python train.py --n_layer=14 --d_model=320 --n_head=10 --n_kv_head=10 --head_dim=32 --d_mlp=1920 --vocab_size=16384 --activation="tanh_gelu" --norm="layernorm" --norm_place="pre" --norm_eps=1e-05 --positions="learned" --qk_norm=false --attn_scale=0.177 --bias="all" --tie_embeddings=true --parallel_block=false --init="normal" --init_std_qkv=0.0265 --init_std_o=0.0265 --init_std_up=0.0265 --init_std_down=0.0265 --optimizer="adamw" --lr=0.00106 --beta1=0.95 --beta2=0.99 --weight_decay=0.28 --lr_head=0.00853 --grad_clip=1.0 --warmup_steps=518 --schedule="wsd" --decay_fraction=0.946 --decay_shape="linear" --final_lr_fraction=0.05 --batch_tokens=32768 --seq_len=256 --doc_mask=true --train_tokens=308900000 --steps=9427 --dataset="wikipedia_en"
MLP neurons of a small language model. Each row is named by its layer, matrix (up: input weights) and neuron, and shows model dimensions 224-319. Each number is 128 + 32 x the weight over its row's rms, rounded and kept within 0 to 255.
A block is one neuron, or neurons of one layer that tend to fire together. Before each block is what it responds to, as a language model described it from the Wikipedia text at the highest values.

Temporal "after" and prepositions
L7.up41 [ 97 189 159 113 144  67  98 195  69 128 113 118 148 131 137  93  95 125 109  97 107 103  84 135 147 208 117 130 130 114  88 168 188 106 177  94 144 128 126  93 120 122 190 120 120 126 159 194  77 139  72  82  95  64 189 118 230 113 142 175 151  89 116 139 125 188 145 147 144 142 101 168 103 127 201 101 125 120 128 106 121 142 155 175 101  87 131  83  96 229 172  76 105  85  91 108]
L7.up740 [ 90 187 212 133 143  82  64 164 108 157 123 133  92 160 138 127 110 132 134 138 139 152 185 141 167 100 130 129 143 124  56 204 114 140  79  47 149 218 149 102 171 177 114 146  70 168 136 147  61 119  98 113 130 102 159 120 140 111 165 157 142 112 166 161 135 144  85  62 129 126  81  73 163 150 129 109 155 142 233 156 144 168 141 187 114  96 166  61 132 138 112 114 102 202 100 152]
L7.up813 [119 106 131 124 135 107 144 174  98 115  88 187 183 133 123 144  84 128 142 110  72  90  70 101  84 104 127 138 117 139 133 167 140 182 142  86  81 163 218  99 123 137 134 129 175  72 187 102  94 113 105  72  77 154 156 115 173  87 186 122 181 118 175 175  59 100  72 110  74 126 137 164 169 138 202  96 155 174 186 111 134 117 166 134 114  86 158 114 122 143 181  59 101 155  86 159]
L7.up825 [ 53 137 136 184 133 106  80 125 158 116  87 104 133 139 137 170 149 162 135 158  92 198 165 145 139 121 144 127 126 160 139 169  99  81 128  88  81 151 156  61 149 145 122 131 141 131 127 113 117 161 113 114  64 143 188 117 122 115 131  69 110 161 180 153 146 121 152 142 148 111 114 158 131 143  97  93 114 132 137  86  93 204 123 143 138  40 167  54 113 127 166  73 122 179 113 117]
L7.up958 [158 182 196 137 145 125 106 132 145 164  89 103 106 126 174 160  90 108  75 166 119 126 132 159 173 174 176 119 140  97 104 135 135 129  96  98 128 191 118  87 122  97 159 153 143 111  78  98  91 106  93 115 127 129 124 121 136 105 131  74 204 139 122  75  76 207 159  92 129 112 138 133 165 155 169 124 134 133  77 108 126 181 154 178 145  68 129  77 128 133 150 168 187 104  50 114]
L7.up1006 [ 40 111  80 141 142 151  94 122 168 147 157 147  95 120 108 151 160 124 144 206 149 174 154 116 166 119 170 155  85 137 161 148 110 176 183  93  66 116 142 125 148 171 115 148  95  85 159 136  88 179 134 105 123 169 162 120 156 147  67  91 144 119 168 110  82  89 171 157 101  78 121 146 143 165 108 154 173 132 136 108 150 124 141  78 100 105 125  97 174 109 109  82 198 182 132 165]
L7.up1023 [ 45 148  41 173 104 163 132 108 137  90  89 124 134  91  90 142 162 126 133 107  97 122 168 149  90 121 167  77 128 124 121 143  92  63 226 165 104 144 150 109 113  77 125 157  86 133 126 134 124 153 117  94 149 120 144  80 123 124 111  90 184 138 141 178 139 110 155 135 149 135 119 106 142 155 123 131 117 105  94  89 147 140 151 138  51 124 181 160 209 111 147 132 203 124 124 137]
L7.up1364 [156 124 159 140 156  97  78  97 122 168 170 129  95 120 126 116 153 145 139 156 141 132 120  90 160 164  91 152 155 130  97 132 204  99  68 127  72 181 115 119 132 146 112 101 152 158 125 190 161 135  93  87 102 106 153 155 163 103 147 162 105 133 148 115 127 127 168 191 105  96 134 131  95 135 129 133 134 109 146 107 104 133 129  85 129 115 132 148 122 101 134 128 173 188 135 122]
L7.up1509 [151 125 127 221 119 137  88  58 175 134 153  71 104 150 154 199 114 136 124 117  96 165 164 179 178 148 147 182 131 201 126 119 127 136 143  80 118 126  96 128 178 144 134 139 159  99 125  76 168 140 149  94 119  75 176 117 159 121 162 100 142 123 147 155 185 140  86 123  96 135 151 143 163 174  91 127 111 108 124 108 104 149 161 147 124  91 121  92 112 156 132 123 164 175  96 112]
L7.up1516 [119 109 163 195 107 142 175 169 141 201  47 193 149 123 166 140 102 172 166 160 150 108 177  49 118 113 132 135 111 129 159 123 108  87  94 117 125 202 100  69 111 140 150 161 142 135 165 158 102 127  93 102 115 113 121 173 161 115 124 117 139 101 169 140 140 196 144  81 102  62 143 104 112 136 110 121 151 194 131 103 120 116 160 141 148 135 132  85 154 145 115  74  67 179 101 115]
L7.up1528 [101 137 102 163 166 115 154 187  90 144 163  76 201 132 157 144 136 120 128 138 110 171 161 123 167 114 136 149 180 156 147 195 112 114 155  74  71 152 135  90 132 168 121 141 158 125 132  90 128 121 159  94 117 135 160 172 117  95  78 111  95 159 128 125 144  97 110 117 101  81 143  87 197 140 138  80 134 113 151  82 133 184 135 121 102 128 186  97 121 117 110 104 246 163 134 107]
L7.up1652 [139  75 105 140 112  83 131 154 119 184 121  75 152 212 141 174 131 131 112 147 105 130 149 108 133 161  91 141 106 161 122 124  80 113 200  96 121 149 158 122 159 105 109 135 106 145 184 114 102  84 115  48  96 127 149 103 120 113 147 171 119 124 183 128 137 191 158 102 108  60 165 118 131 160  95  82 155 131 141  66 153 178 158 117 112 134 202  66 108 139 135  77 114 114  93 140]
L7.up1718 [121 141 131 152 128  88 110 143 156 153 124 182 104 130 163 117  54 143 178 154 114 119 128  90 134 113 134 123  86 112 165 163  80 133 124  66 113 176 153  82 137  98  93 115 126 100  73 129 121 149 113  93 116 100 172 120 158  99 132  73 134 150 160 160 116 105 113 102 147  68 164 101 128 171 119 125 128 137 160  88  90 156 166  97 163 154 166  73 108 127  95  75  50 142 152 173]
L7.up1809 [135 136 125 170 139  87  95 105 165 141  69 118 123  95 112 226 184 124 139 112 151  86 120 136 119 199 183 215  96 155 124 154 124  77 210  72  65 148 142  82 127  83 118 129 113 122 193  69 147 103  89 136 136 114  59 158 149 101 147 115 174 125 213 144 119 155  72 121 156 141 111 154 158 131 131 128 166 156 118 113 126 179 172 121  84  86 143  86 136 192 117 147 145  73 150 132]
L7.up1814 [154 137 129 114 121  84 141  81 123 156  46 153 126 124  85 189  88 159 152 130 122 185 128  83  99  96 157 152  91 142 177  91 142 133  79 104  79 158 151 112 150 138 122 160  88  81 112  81 120 155 134 105 101 110 210 125 116 122 139 154 129 130 157 132  83 171 149  87 119  73 196 127 115 130  97 150 148 177 105 102  84  65 162 145 167 114  97  78 155  84 154 111 122 184 158 132]
L7.up1847 [121 126 154 118 133 103 154  81 102 187 108 136 173 103 164 136 136 136 148 136 111 154  71 127 154 154  99 118 155 156 191 114 133 124 115  94 148 102 182 118 110 141  84 141 166 136 137 114 128 105 103 112 120 187 134 152 143 111 167 135 103 161 141 133 123 112 145 126 160 130 135 123 116 174 112 154 125 151 138 110 131 170 177 149 120  90 101  15 160 128 146  66 115 186 118 106]

Clause-opening prepositions
L9.up1099 [149  74 154 125 116 140 129 132 171 156 124 103 122  61 146 153 199 168 164 142 128  92 113 132 179 144 103 114 126 133 119 169 150 177 176 120 101 160  97 106 103  98 163 141 113 115 159 107 114 144  92 142 158 160 106 161 174  95 105 110 149 121 110 110 106 108 161 181 132  93 144 111 104 183 183 131 165 151  98  92 187 140 142 105 121 121 157 121 143 124 112 132 112 147 101 115]

Inside determiner-led names and numbers
L9.up849 [108 100 157 102  65 136  70  84 131  95 112 112 151 192 191 151 124 114 129  79  49 145 112 176 118 118 177 148 122 175 129 215 128  99 141  87 145 150 123 131 183 209 120 130 114 136 136  86 180  89  96 113 139 156 124 113 164  98 126 124 131 144 160 129 126 105  83 152 111  95  96 133 141 149 102 112 156 137 148 112 143 158 122 155 144  62 119  63 132 163 142 154 135 137 138 132]

Year modifiers after "the"
L7.up108 [153 141 136 114  84  40 125 118  92 135 113 105 124 174 141 114  96 173 121 128 113 176 135 122 187 202 129 130 144 204  73 148  88  98 152  98  74  91 108 118 181 107  58 119 208 115 171 101 105 140 107 113  90  94 167 174 168  82 137  74  94 171  95 161 139 134 109 151 141 125 127  81 141 139 162  73 114  99 129 119  89 138 152 100 171  92 138 117 110  54  81 124 173 156 137 114]
L7.up164 [134 131 108 139 102 105 183 102 170  80 133  78  92 113  99 130 180  79 141  74 109 158 117 123 150 203 129  88 166 229 159 153 115 111 159 110 164 163 102  86 169 180 154 151 144  82 132 137  64 149  80 172 138 103 142 114 131 110 141 105  68 124 120 123 101  94 151 154  86 106 188 108 107 155 110 152 135 136 129 132 148 156 128 131 123 155 111 169 129  82 100 171 170 206 128 123]
L7.up290 [159 127 109  99 109 139 137 145 171 167  73 198  89 106  80 108 145 143 116 119 119 147 136 145 165 214  82 114 122 154  83 141 106  99 155  92 117 138 148 145 118  88 121 130 173 105 169  76 126  75 186 159 131 130  57  93 150  97 143 116 155 130 193 136 142 196 145  96 137  87  95 126 116 115 126 123 135 123 144 122 145 137 146 154 111 140 161 115 200 134 112 162 131 116 140 107]
L7.up315 [138 125 161 204 102  93 115 162 130  86  77 198 161 151 105 108  95 132 168 127  90 136 134  57 103 140 136 132 114 154 119 202 136 102 100  82 144 190 141 147 175 143  82 120 129 135 191 143  71 133 103  75 110 135 152  77 156  96 129 111  89 116 142 165 118 159 142 143 121 125  96 144 159 157 121 116 158 149 156 136 141 109 140 156 179 141 116  89  99 122  87 100 124 162 157 155]
L7.up530 [ 99 142 109 167  51  87 115  69 158  77  87 135 106 120 119 134 144 145 153 207 132 126 133 146 161 182 180 118 105 230 106 144  58 136 125 119 119 146  84 136 119 148 135 111 116  93  95 159 101 150 160 130 135  81 113 120 122 113 156  81 133 100 153 138  74 116 173 120 104  74 131 146 166  97 164 154 140 106 141  96 142 126 176 115 117 106 137 151 141 122  75 175 153 149 216 105]
L7.up546 [ 82 129 127 139  44 129 159 110 166 108  77 118 165 131 164 117 100 154 143 148  84 110 153 152 151 139 107 112  86 184 118 156 111 133 163 129 173 133 112  80 110 129 112 136 129  58 140 112 104 147 136 152 150 180 115 119 120 106 104 118 127 101 148 175 121 128  77 138 134 111 125 151 160  96  67 103 127 125 160 148 160 150 146 151 168  46 124 124 140 161 137 118 174 125 156 131]
L7.up559 [ 65 162 125 191  84 119 137 115 183 132  72  97 157 117 134 164 136 112 137 105  98 163 168 196 111 160 126  70 126 162 114 136 112 111 136 137 161  74 157 135 140  90 114 150 136  63 138  99 126 109  66 128 202  82  57 111  94 107 100  90 134 134 105 151 151 168 113 146 148 141 153 145 144 142 230 133 133 127 109 135  94 144 157 118 139  86 173 154 112  97 106 153 165 137 127 114]
L7.up657 [116  90  91 154  84  94 104  85 148 121 150 140 128 102 138 156 137 134 128  84 115 164  82 107 111 171 129 121 139 160 175 220  70 130 140 108 175 111 114 121 150 162 137 139 123 134 148 129 152 120 126 197 106 162 170 103 109  93 158  59 125  70  92 120 113 106 206 104 120 126 150 115  87 128 110 162 143 137 118 118 192 161 147 125  90 126 104 121 187 150 158  79  92 157 181 114]
L7.up700 [116 117 137 165 153  39 107 186 195 139 103 156 111  93 113 125 151 142 116  95 151 104 134 143 217 124 158 119 135 193  82 203  84 105 167  87 136 125  98 142 176 121 194 167 145  84 166 143 107 125 151 125 117 119  59 112 118  94 136 108  90 124 107 141 141 122 114 111 138  91 122 171 159 134 197  81 125 128 121 100 201 186 154 129 113 111 122 135 115 183 105 170 141 127 175 107]
L7.up976 [ 95 116  93  85 109  54 155 135 171 108 101 110 130 155 114 112 179  99 111 122 102 173 111 138 187  96  81 113  92 126 118 216  81 162 151 104 127  89 124  82 161 133 113 152 116  98 182 139  80 116 127 179 212 129 118 115 101  89 103 109  53 182 123 151 116 135 141 103 198  87  90 105 128 122 139 135 104 112 138 111 113 155 144 109 149  99  83 114  94 117  93 108 150 133 226 129]
L7.up1231 [122 101 173 176 109  55 101 168 130 142 114 162 137 171 104 126 131 113 135 152 110 128 135 136 178 152 147 126 184 225 142 133  82 104 126  57 131 123 164 105 166 143  99 151 178  50 127 155 123 113 146  99 149 133 125 105 117  78 183 107  98 111 123  99 149 150 126 131  92  96 187 130 137 157 143 121  86 119 131 122 109 135 163 118 140  80 163 133 116 126  88 138 117 119 137 109]
L7.up1731 [119 125  77 199 102 121 121  18 108 109 103 144 148 157 111 126 120 129  64 212 111 164 121 109 156 187 128 145 105 209 153 164  82 100 169 111 126  91  92 151  85 162 117 121 122  81 135 112 107 151 159 165 110  81 105 102 101 106 138  85 145 105 204 183 117  92 132 138 111 109 124 180 138 155  99 144 106 129 132 105 199 132 135  82 111 102 110  91 126 174  63 139 145 169 186 114]
L7.up1784 [178 106 108 103  57  93 164 102 132 105 161 101 112 168 138 103 105  92 147 166 121 125 111  93 153 184 117  94 150 129  74 163  78 151 195 144  65 111 120 139 163 126 157 136 195 107 158 102 112 151 102 110 133 128  78  92 149  99 108 119 143 166 103 132 109 128 134 147 114  98  94 121 185 113 133 146 110 113 164  79 169 127 151  71 147 132 106 150 158  75  94 125 127 145 124 120]
L7.up1865 [139  96  82 176  80 117 184  70 147  97 124 148 155 112 132 154 151 121 169 169 102 170 104  82 155 133 101 171 103 178  91 159 100 156 155 139  82 126  69 133 160 174 133 119 152 105  97 142 135 167 134 139 124 127 113 126 169 116  96 111 132 119 163 158  96 149  99 149 109  66 180 152 126 135 117 120 124 154 183  82 165 109 143  94 137 113 180 116 198 120  90 140 140 108 196 131]
L7.up1894 [124 160 106 135  19  96  68 125 182  61  51 142 122 113 148 135 147 153 158 150 107 124 124 130 183 174 146 157  94 158 155 148  69 157  96 135 117  91  90 144 143 130 111 148  96  85 174 123 157 108 136 135 177 157 122 114  99 101 110  95 119  82 120 123 115  73 161 123 127  82 113 108 155 112 182 125 155 136 112 110 178 111 162 128 111 165 143 135 143  98 167 154 128 153 190 170]
L7.up1916 [134 145 149 145 106 102  86 130 150 140 161  94 108 172 115 123 115 120 120  99 130 141 187 122 162 109 108 180 109 144  41 130 106 126 191 104  96 151 108 183 192 113 130 165 141  77 104  79 106  52  82 167 123 162 115 115 123  85 122 145 111 152 103 147 143 136  93 104  78 106 136  99 211 128 182 138 128 146 151  91 121 212 139 100 163 117 137 118 145  87  78 141 158  89 148 152]

Space before year numbers
L5.up536 [ 86 161  61 127 103 116 146 169 154 161 205 115 179 153 153  89 136 100 186 150  86 203 120 160 111 142 101 122 138 152  68 156 128 103 193 118 146 156 105 101 160 113 180 134 157 133 155 153 117 145 145  61 185  91 133  54 213 123 117 120 141 112  99 177 143 129 180  59 154 122 114 132 107 131 150 108 123 110 155 127 162  84 136 119 147 165 145 114 128 119 104 147 147 129 147 151]
L5.up835 [ 91 143 148 176  99  96 160 162  78 141 142 132 137 144 112  36  97 122 127 109 136 168 167 101 121 222  82  81 129 123 190 158 117 131 158 133 171 115 148 140 172 147  97 128 161 105 120 134 159 121 103  95  71 125 122  63 160 103 148  89  84 126 198 120 196 130 103  79 126 131 124 147 125 164 103 142  84 106 120 145 160 129 118 123  93 127 141 133 113 114 138  98 180 162 136 133]
L5.up1435 [107 152 143 116  96  52 143 174 111 146 138 172 184 157 130  68 107 108 173 114 154 152 153 119 127 145  94 146 103 156 119 194 118  80 190 163 114 112 201 131 184 142  84 139 184 145 144 149 156 141  90 102 111 117 118  60 212  91 143 142 128 120 166 163 125 126  58 104 161 108 155 167 139 152 132 124 117  97 136  69 131 116 140 164 122 125 190  60 139 158 110 156 106 158 132 116]
L5.up1786 [ 92 130 115 188 104 115 175 169 158 158 131  97 122 143 206  71 127  88 149  94 132 128 154 110 115 170 114 171 115 161 140 163  59 127 199 119  64 141 157 123 174 147 137 153 207 125 132 126 133  79  85 141 145 126 134  30 152 112 165 114 139 102 145  96 118 128 116 122 150  97 151 138 173 146 178 127 138 105 126 113 161 168 124 161 147 143 208 110 142 178 120  73  81 154 184 153]

Linking prepositions after nouns
L5.up660 [139 124 186  54 112 109  92 110 165 109  61 127 177 160 136 132 131  87 166 131 123 147 173 140 192 105 128 112 117 167  78  92 128 110 126 123 137 160  90 121 125 138 177 114 115 119  98 119  73 141 146 149 142 114 106 124 170  68 136 127 140  90 166 170  96 148 153 130 166  27  87  70 138 127 160 107 143 106 131  81 165 120 150 141 124 106 193 121 154 172 119 180 124 165 161 125]
L5.up739 [ 86 195 145  94 140 137 124 133  83 162 151 148 158 107 144  99  79 120 175 127 137 109 147 133  72 116  80 120  87 106 123 158 153 143 110 119 146 245 139  60 179 102 109 152 108  97  79 141  98 135 133  46 157 130 179 111 150 133 146 126 168 132  85 163 127 113 172  77 153  51 169 151  99 136 155 116 173  72  91  98 144 125 153 146 167 127 110 155 136 189  92 127 133 135  99 134]
L5.up1235 [172 150 147 105  70  81 117 119 149 145  72  81 158 121 145 124  92 110 152 182 144 146  78  61 107 132  97 149  71 118 121 118 131 100 146 101  65 182 149  51 149  81 170 124 159 148  73  89  44  78  90  87 148 149 169 131 129 110 102 123 131 116 129 113 105 141 136 104 136 136 158 149 127 144 151 124 144 118  99 101 129 147 160 127  95 125 146 152 122 125 159 130  79 126 139  77]
L5.up1434 [124  91 109 119  81 110  69 107 119 145  45 132 108 101 122 129 101 144 131 135 106 104 118 153 122 139 162  65 114 125 138 121 165 102 195  48 167 149 174  42 193  79 114 121 129 113 137 108 169 158 114  26 164 106 158 102 120 112 130  82 150 135  84 150 203 162 129  82 122 133 104 133 145 139 154 162 140  70  71 159 104 136 144 127 130 123 151 121  94 127 127  58 141 164 132 132]